config.yaml
n_layer: 16
d_model: 384
n_head: 6
n_kv_head: 2
head_dim: 64
d_mlp: 1024
vocab_size: 8192
activation: "swiglu"
norm: "rmsnorm"
norm_place: "pre"
norm_eps: 1e-05
positions: "rope"
rope_base: 89700.0
rope_fraction: 0.5
qk_norm: true
attn_scale: 0.125
bias: "none"
tie_embeddings: false
parallel_block: false
init: "normal"
init_std_qkv: 0.0317
init_std_o: 0.00561
init_std_up: 0.0317
init_std_down: 0.00343
optimizer: "muon_variant"
lr: 0.00662
lr_mult_o: 3.0
lr_mult_down: 0.7
beta1: 0.95
lr_head: 0.00308
warmup_steps: 143
schedule: "wsd"
decay_fraction: 0.607
decay_shape: "cos"
final_lr_fraction: 0.0
batch_tokens: [32768, 65536, 98304]
seq_len: 256
doc_mask: false
train_tokens: 900600000
steps: 14032
dataset: "wikipedia_en"
MLP neurons of a small language model. Each row is named by its layer, matrix (down: output weights) and neuron, and shows model dimensions 128-255. Each number is 128 + 24 x the weight over its row's rms, rounded and kept within 0 to 255. Numbers have three digits each. A neuron's up and down rows have the sign that makes its largest values positive.
After each neuron's rows, "fires before" lists the tokens most often just after its 100 highest values on Wikipedia text that the model never trained on. A number after a token or word is its count.

L10.down895:100100089091093168147121088112092156123134159136136101161131110131132098078114122150177074142116147113179121152151106098121135103111126128118136124148101159167149118149146120168134077114103144200150100108106095148120145125118155124117148113142111177119109099115093151116155136129150162092106103128122160126083146090130138110121153116108129099145115100153118155107116091108133122152139
fires before: " to" 20, " the" 17, " for" 5, " into" 5, "ing" 4, " by" 4

L2.down956:110091090101201178143142105145113127084157148094136145086133105160132155059162164148104135113149128085131120147113122118095112137117122114129153136138134129148135118061144082129150114118104126142069145153110129113170144084179170101124152112156140119127108138126138141105117130107151134127139104140108125137157108129090119157078132130146108108140128148154105107108145146103158116115126
fires before: "=" 89, "\n" 7, "\n\n" 4

L4.down180:102143107159139113120126135147141139101165101106138124125118143098120157043126128134152143120171154145149063126117125137098118121115167175086131173126105169172144091093138099129143084102114124143084090099115092137138129111148123163094174158106130149141130127176137136184178076105129152113136125111120139095128140149133132110108100161091158152122117090168124138135097133120120128114165
fires before: " |" 56, "." 14, "," 4

L2.down604:104143116100147071147127129139106121122164121148127109194158150127086135000120113155141091124133136117104109097143192145164150086133136163104134146110139113139132125113137120156116090128127143148140086121123107130133162103154109130154127111116134120099119097128137137106122097147123158110130160114154157135118116164121097095121100158154125195128123139150130152144119153126150111105154
fires before: " |" 44, "." 23, " April" 4

L10.down69:121163101150173083173129119117106130136134123094139107169092100106129125107145113103147120122151115095165122099134110091127155156109084127155147173115133122186144096138102157136151107093122128101137125137124102146129130163126136124161157107133128142090079106162167186059142122081119109136122123153116139163149133158119135132121129124058127099118163124138156151109099137125130103101152
fires before: "=" 64, "International" 4, " by" 4

L10.down293:116160108151106060110127114111126127161147149113135154130148119130094140048148123094109124146188111151127120107141107106171144134140074114104103142096130129153095125113127150117108115125120124106150116115150158128094106101131132088144133167153123169092131120128168130130095115135088182157110121141170112139136112101125133137114127108127129126110137153141141123060123140108122146138138
fires before: "." 19, "," 14, " and" 12, "\n" 10, "\n\n" 7, " at" 5

L9.down574:132108134109163140135148121149135118093156131149089114157135105139124102153129096134143105140116115127107095117141124084100117085141135173104100146153114128129106125104133147139139147122142149169096148108138094127086137108167145120115119123119126144154093113150101135162159131113134121121138146129151118086132121131130086152170130150150135155136125161158124160110103117154123146129145
fires before: "|" 49, " |" 23, "." 9, " the" 5, "–" 4

L8.down139:171120123097146135121109117138153138078109103124120136171139134146113149072091068086123121125117150157142100058067149092189114106113113128113143117147182127099140137137098151135114146118138108110140164149118120156137137171135156148092159110113091126108078094129108127135115118106140157121160086105129130172138120127118127108134141149092114165116161129149116106148126127138125125121098
fires before: " the" 32, " a" 5, " 18" 5, " University" 4, " Bell" 4

L2.down255:129120136156103099094118156126134138169118133159117145112117099109129119000108142128121117155169121140144076163160119109129147095139098118103130094159160129124143104118104111117111160131107170142145111112135116086119121135147107135132107165104111160113090085174134154110116124129128165120121126118107083097123124156093116102169111132105129152139119105132172152144097150083141137141144
fires before: "," 32, "." 19, " and" 12, " to" 4, " he" 4

L12.down734:131140143128129102182153111136118179141132170138152177129126148113111120059128127124144095140169131115154115173141110101142125107120098111124095135116115103153163128109134135142118102161158115101116111159135137127161090140089124132140142112125097130154157141119140094141140115132109117146142157111146160115174144126131130103129085115131134119105138110143131128089134092128149087165128
fires before: " in" 25, " by" 22, " on" 16, " as" 4, " to" 4

L2.down128:135083112112150175160162152128117151149168166138108130131135108139153165144146140133125142130167132103126087124109124129118159118176115133134159150134149122141138119097098093121144117134090149108091111134091132132127117118140147137148126102137144169150169148127131151103150120109133134120107093121155125079163111112150123137089137123122174097137127138131103146137165126098124101145139
fires before: "=" 85, "\n\n" 8, "\n" 5

L12.down785:093179158127117124135154117174123131132162159104099145147109076132092124129109089128153140120145104110114121104138175137090129113083093168144153125156105153124118139128128121140151124125134127196122075085084100119082091113159145109121140122117103098091109110139130110128131129145129145118160135136132099109124113168104164114133116119146138146112157069180154066138112085149162128133138
fires before: "." 44, " |" 11, " km" 5, "ts" 4, "0" 4

L11.down124:096129106136142113137150118180151116138130166107113132130136132155144127061115142127059137120193161189106138118129137117132131118136118082132093144126123128107155133149145087177105129136157096128116128118117108095171067127155120123124121137135118150099132090133116171134112142129114135130110101132115139142155119179166111147126130103090134122127146074099149146121119136119146091146133
fires before: "." 27, " 0" 12, " ." 7, " 2" 5

L8.down414:114116138088109103147113112114130156099121090109116066168116079131125106150142128084166129111110141138155111140119141108133072124137106169105160164092131133156152117159145109090140138130116130154123125098146091141152145115094139126143152108136110181099153065134086122097072116072119116125153080145116123156139127136084107121110165154140164130115131119125163138126074131100123120106141
fires before: " a" 34, " an" 24, " the" 4

L2.down557:117089133112139136130139126164141151090115100124137130136130164166104142072104129102146130136083185146125124166072143148137145122142162158111176115138127098158157082152136119155108072124140104116105106110092128098145137137145107144135135116101109122125097132135146126149146093116138081099138112148152117165091131126113154153145115129087143188135175121113128145143074160147151126132149
fires before: " |" 31, "." 17, "–" 6, "2" 5

L10.down956:095139164164156158126136117122129168119121112082136091147152114154114091069121126129113124142158173093130126083112191145153118138128124153112109099174115141118121188160188124117144146120157150121130116112046126175123152135115139161111115125104146113116139133150109162112127139137116145098151158128131143141104138095126138136107104165096133069146120121094115135158117130078184109135119
fires before: " |" 60, ";" 7, "–" 4

L10.down500:091107161132167115109129131140085153161140134105114139121141127084130115109113173138106154114148125196165096106111141088145179069155108082138127109122126131108111124143130110165121100096089149153081123112147147111115096111109131132134131122163124098100094142132121128111134068122109103172106125128156133117088116131138092164134120089121132133132077125166132165108131172119153128165147
fires before: "." 28, " |" 21, ";" 4

L11.down776:112136138100122113127112111132125128127151107116097100107116129114127076061125132130108146099163119154131128089122156092130164140162126158118133146139105131110119144156120133165119129116162169117124121126111140124081186142155162126161157123114162112150099155176114125118099098107166143149142132140121145129103136108130157106131172151113166153141146148158153091132133096133169132152160
fires before: " is" 20, " was" 15, " are" 12, " has" 6, "'" 4

L11.down487:147134124144144121148133140108105112148128150112109109112116114084146124096145132135092100152121083144109111152134115133123096109115127093076147080170128139132086111122113115091105119129121149137103109117082150113128105147105128122134128159161115108135154149101120071131115124092084104134161136094135148163185151148164127142139069116212141142127129126144128096159135127090171090146155
fires before: " of" 29, " by" 25, " in" 12, " to" 5

L2.down947:116097117136123093180144169165148108113141145118104152166148146158148147080169142125115138128140086155131111133137163119178146132136130153128124109112140144174162110120141123102127121122178140084125109114087088122107163173113097182175109141111120136142148149169122115088115118087097084107110170119166117151158131136129107142145149111115105143117152155152108139093144186112105120161122
fires before: "." 52, " |" 17, "," 4, ";" 4, "ers" 4

L10.down922:145073132142136120130161141142145136142114150139122144106128102109095176010176131129136159129161157099168141155110153191131133140095120176141155129154122078119131091126127161104107137095153091088114101133155129143130100121131116150127156119109127167129109139125128105147131166162143140153124123134140165100169080122106118168165118101096131110164103132174139130145105118144110126159119
fires before: " |" 56, "%" 6, " m" 6, ";" 5, "." 5, "1" 4

L6.down209:154152115138107124141099106102120120105115120111099112093114113126104114116112137114161142139127124112124103145159129139115130143127144133091138155140120110141120141113136135113114151141168127175114118046140163095123116124122157095107130133113120135178099116148158097123141130076121162117133148120143084150120109144154117115153099121157155149166091142125145147097136116128123085119169
fires before: ")" 28, " |" 22, " 0" 5, " the" 5, " Da" 5

L12.down61:126129107102086110112122107120062126109159097151153089157137114092170093014132130155138140108026157133100170185121135090140121122129156120108123132108119158152154111147151125126106078134125117141156130108150113154117127128130114136118139113153134120100133123115099088173120104130155145119162112136134144132127099095120116104087147147127165130160103135123155149124127147099095179130132
fires before: " -" 67, " the" 6

L8.down584:118101170165100099161119126159126128139101126149102119111145151104131178152163195151129147085082123136128141157126121085151120116091120180132126163143126135164153119153181084171130135121171108129124108108158142152162154112127157083143134129120133175126107131161115103099133138103114135132126132131131097104132092121132120155106145130116086082117101143145105101150136169112099132177099
fires before: " |" 46, "." 10, ";" 10, ")" 6, "," 6, "–" 4

L2.down46:097075065177151123158129074143164118132154125122118147150097117133096110129186132169103099147131142125127092130124110127134109136152175115159127131150100124145114107125119129130160094163146095107077138159124134110131204126195131111141162149156113151146114130092134128131109130135188121126115111111134085145157123156110114148131103146146137093139150148159106085134139162090123136138134
fires before: "=" 75, "\n\n" 17

L9.down242:118139141098086129130191102178101174092155123096142116212112112152089133167104117130150092150172118140180104166109100106131157123132096126161119147101144149109125117096157114115160145163141133130079113131128082121133146114141127103101122104128131117120130124114111100117132140103143176095120131107103088139150126113126097103142072162129156146143129145131122109134118160102137143143098
fires before: "\n\n" 25, " a" 17, "=" 13, " an" 5

L4.down554:098152130128138067131108134112108137161130116089115153095091128120093154154155100122150128161104143105151129135127121137103111154112132123111138166130127135093164093125073169146133122134154119152074152130139142144102135123185138106159150128156094184164082131119124145129127125114138118193133113147152148135111143121118128121152132167100117125131106108137139123139083107099157101148175
fires before: " and" 13, " =" 10, " of" 10, "=" 9, " in" 6, "era" 6

L8.down549:135098067122136138130159114137123121106139145150087166113146119114132158124090115140134114107130111115109070115121137155129126161113119131098147138146096133110120095169139124130114159114109165128078145096146064139087107121146111149094150151110107141147151131164111139122178144124127105120159138087162137161126183124106119129129119126096117113119120125145133149139106114138192088136083
fires before: "," 30, "." 20, " as" 11, " |" 4

L12.down22:140136116117160157148128085128132149122143148126105149107105141135124133255114114140162136076122167091136139103125164160124136098139158102112102103111107109145157102132130150120109181126137144134170112128156150141135141085116087105141118123109157098124131118134111149093118058141104140122161130146095148120149116125148158130131135153139128172097136097124104119120109119130140114121134
fires before: "-" 25, "|" 13, "2" 5, " had" 5, " size" 4

L10.down604:173071109161168151150136158131160122145149133102110137115095140085138118158099103133078087154138136156131122086132135090150160152126121101116151119130113153182131129127167100108124120105174146132126126124078154138140132127165137089172141130124133117140125109160104139116166147139142127133137141122150136119144183124117100147123149116158097160105166116167099091129100096156178098110121
fires before: " to" 24, " in" 21, " as" 7, " on" 5

L9.down746:130120093087145108145086136128133086114131146138130079123162121144157102080131133107156090114143129145124125151163125102103131119167089108147144151089134096126090119156135166146163116114150136168136119127173144129130118111143129171108153148113110156147082147167162141127173161093136099114149118123130131104152161146085145155112146116086157120138122069126154133157136115099136148115146
fires before: "=" 44, " -" 4, "  " 4

L8.down151:154126107110162113107112101134141141098139141140136146104113161088127103000128142146117134135099146144124154134112105102114105168082113118152113151147131145110125127110120099158118090130119129119128163120111137129122145111132132124128115111139108138132120120134151141091084146126121148149115106137159095134098178134076119128115119131100115085117142126098136101142097099114159112116139
fires before: "\n\n" 21, " The" 20, " In" 8, " A" 4

L10.down371:114089126121154098108134115155142107109155098106118109079123135134127120022156125142153114169141141113159137085104143135114146137108118157157169093154111118122094132110095148146161108130116105117084176145115082151119137121159176138102142111102109128138158144158106152117115127168153095173115161153157121124136175089112084111100125176116121142129135120118105147124114121138156098166144
fires before: " |" 67

L6.down679:113105107120121079146134138118146143086137145123130137156133107098160145121117160156113116116151147170122163122129133114163146105137144163110122107094127149125130188145094157069105136113149094131138102166125114142096154113086123152177150140103163119118126090140092109123125140151159189144135129153093148107119095159104126105111146098149112163172138134146126154131130116168153115096140
fires before: " are" 12, "y" 11, " was" 10, " were" 9, "et" 6, " is" 5

L12.down584:125119150153187109129136144126126168111149126114134122139119143115151080067142134147140103104165170128173178125105100107123148089139097118099130105127161108111128138104114130155120131107102190103135130150132160104112107091146132095094078106144179125139112115145162130170131107105127126127129146082149132140138163131113077144138127145179113184085115135119147158152123109163131130164097
fires before: "," 57, ")" 16, " and" 5, "." 4

L10.down187:125138098142137147104126122162120122119137171127151147188106159109093146031134134092161136127155129122105125099095160098149126140133100138114130131096136116165141109136149110131153162125132159131147163091166149120119132148148093121144127103096172104114154131089150106080171127135090118096127176137102167116119098119115114102136128148071097143098171107132108135136093174151075089148132
fires before: "," 26, "." 17, " and" 8, "s" 6, " in" 5

L2.down143:118127111154112138153161143142100150126151119139106174139155130171107154143137132094147118141140137092134075149121137133093121158182160183132173111110167134127138083100139102144122145106148089101124120090123133096150131157135155188146134097138114129145099092147128116127144171095085140129093117183109152143150102110122074134133116184121146136136133132076119176075117175159115147111153
fires before: "." 28, " |" 24, "4" 4, "0" 4

L9.down329:090094102168134137138154123152120140142180123121163107173136144118178121076155113079089124079111114142142087125149144147110167143164086121137118113102122136112125121124176187165131140143112148162136074109143164104084152118148146086110142117115176092122093135130127108124157115171080133174111160144140091117104152112127080095123105136089130119106091138117127116138117121132156126122158
fires before: " in" 19, " by" 13, "." 8, " on" 7, " as" 6, " to" 5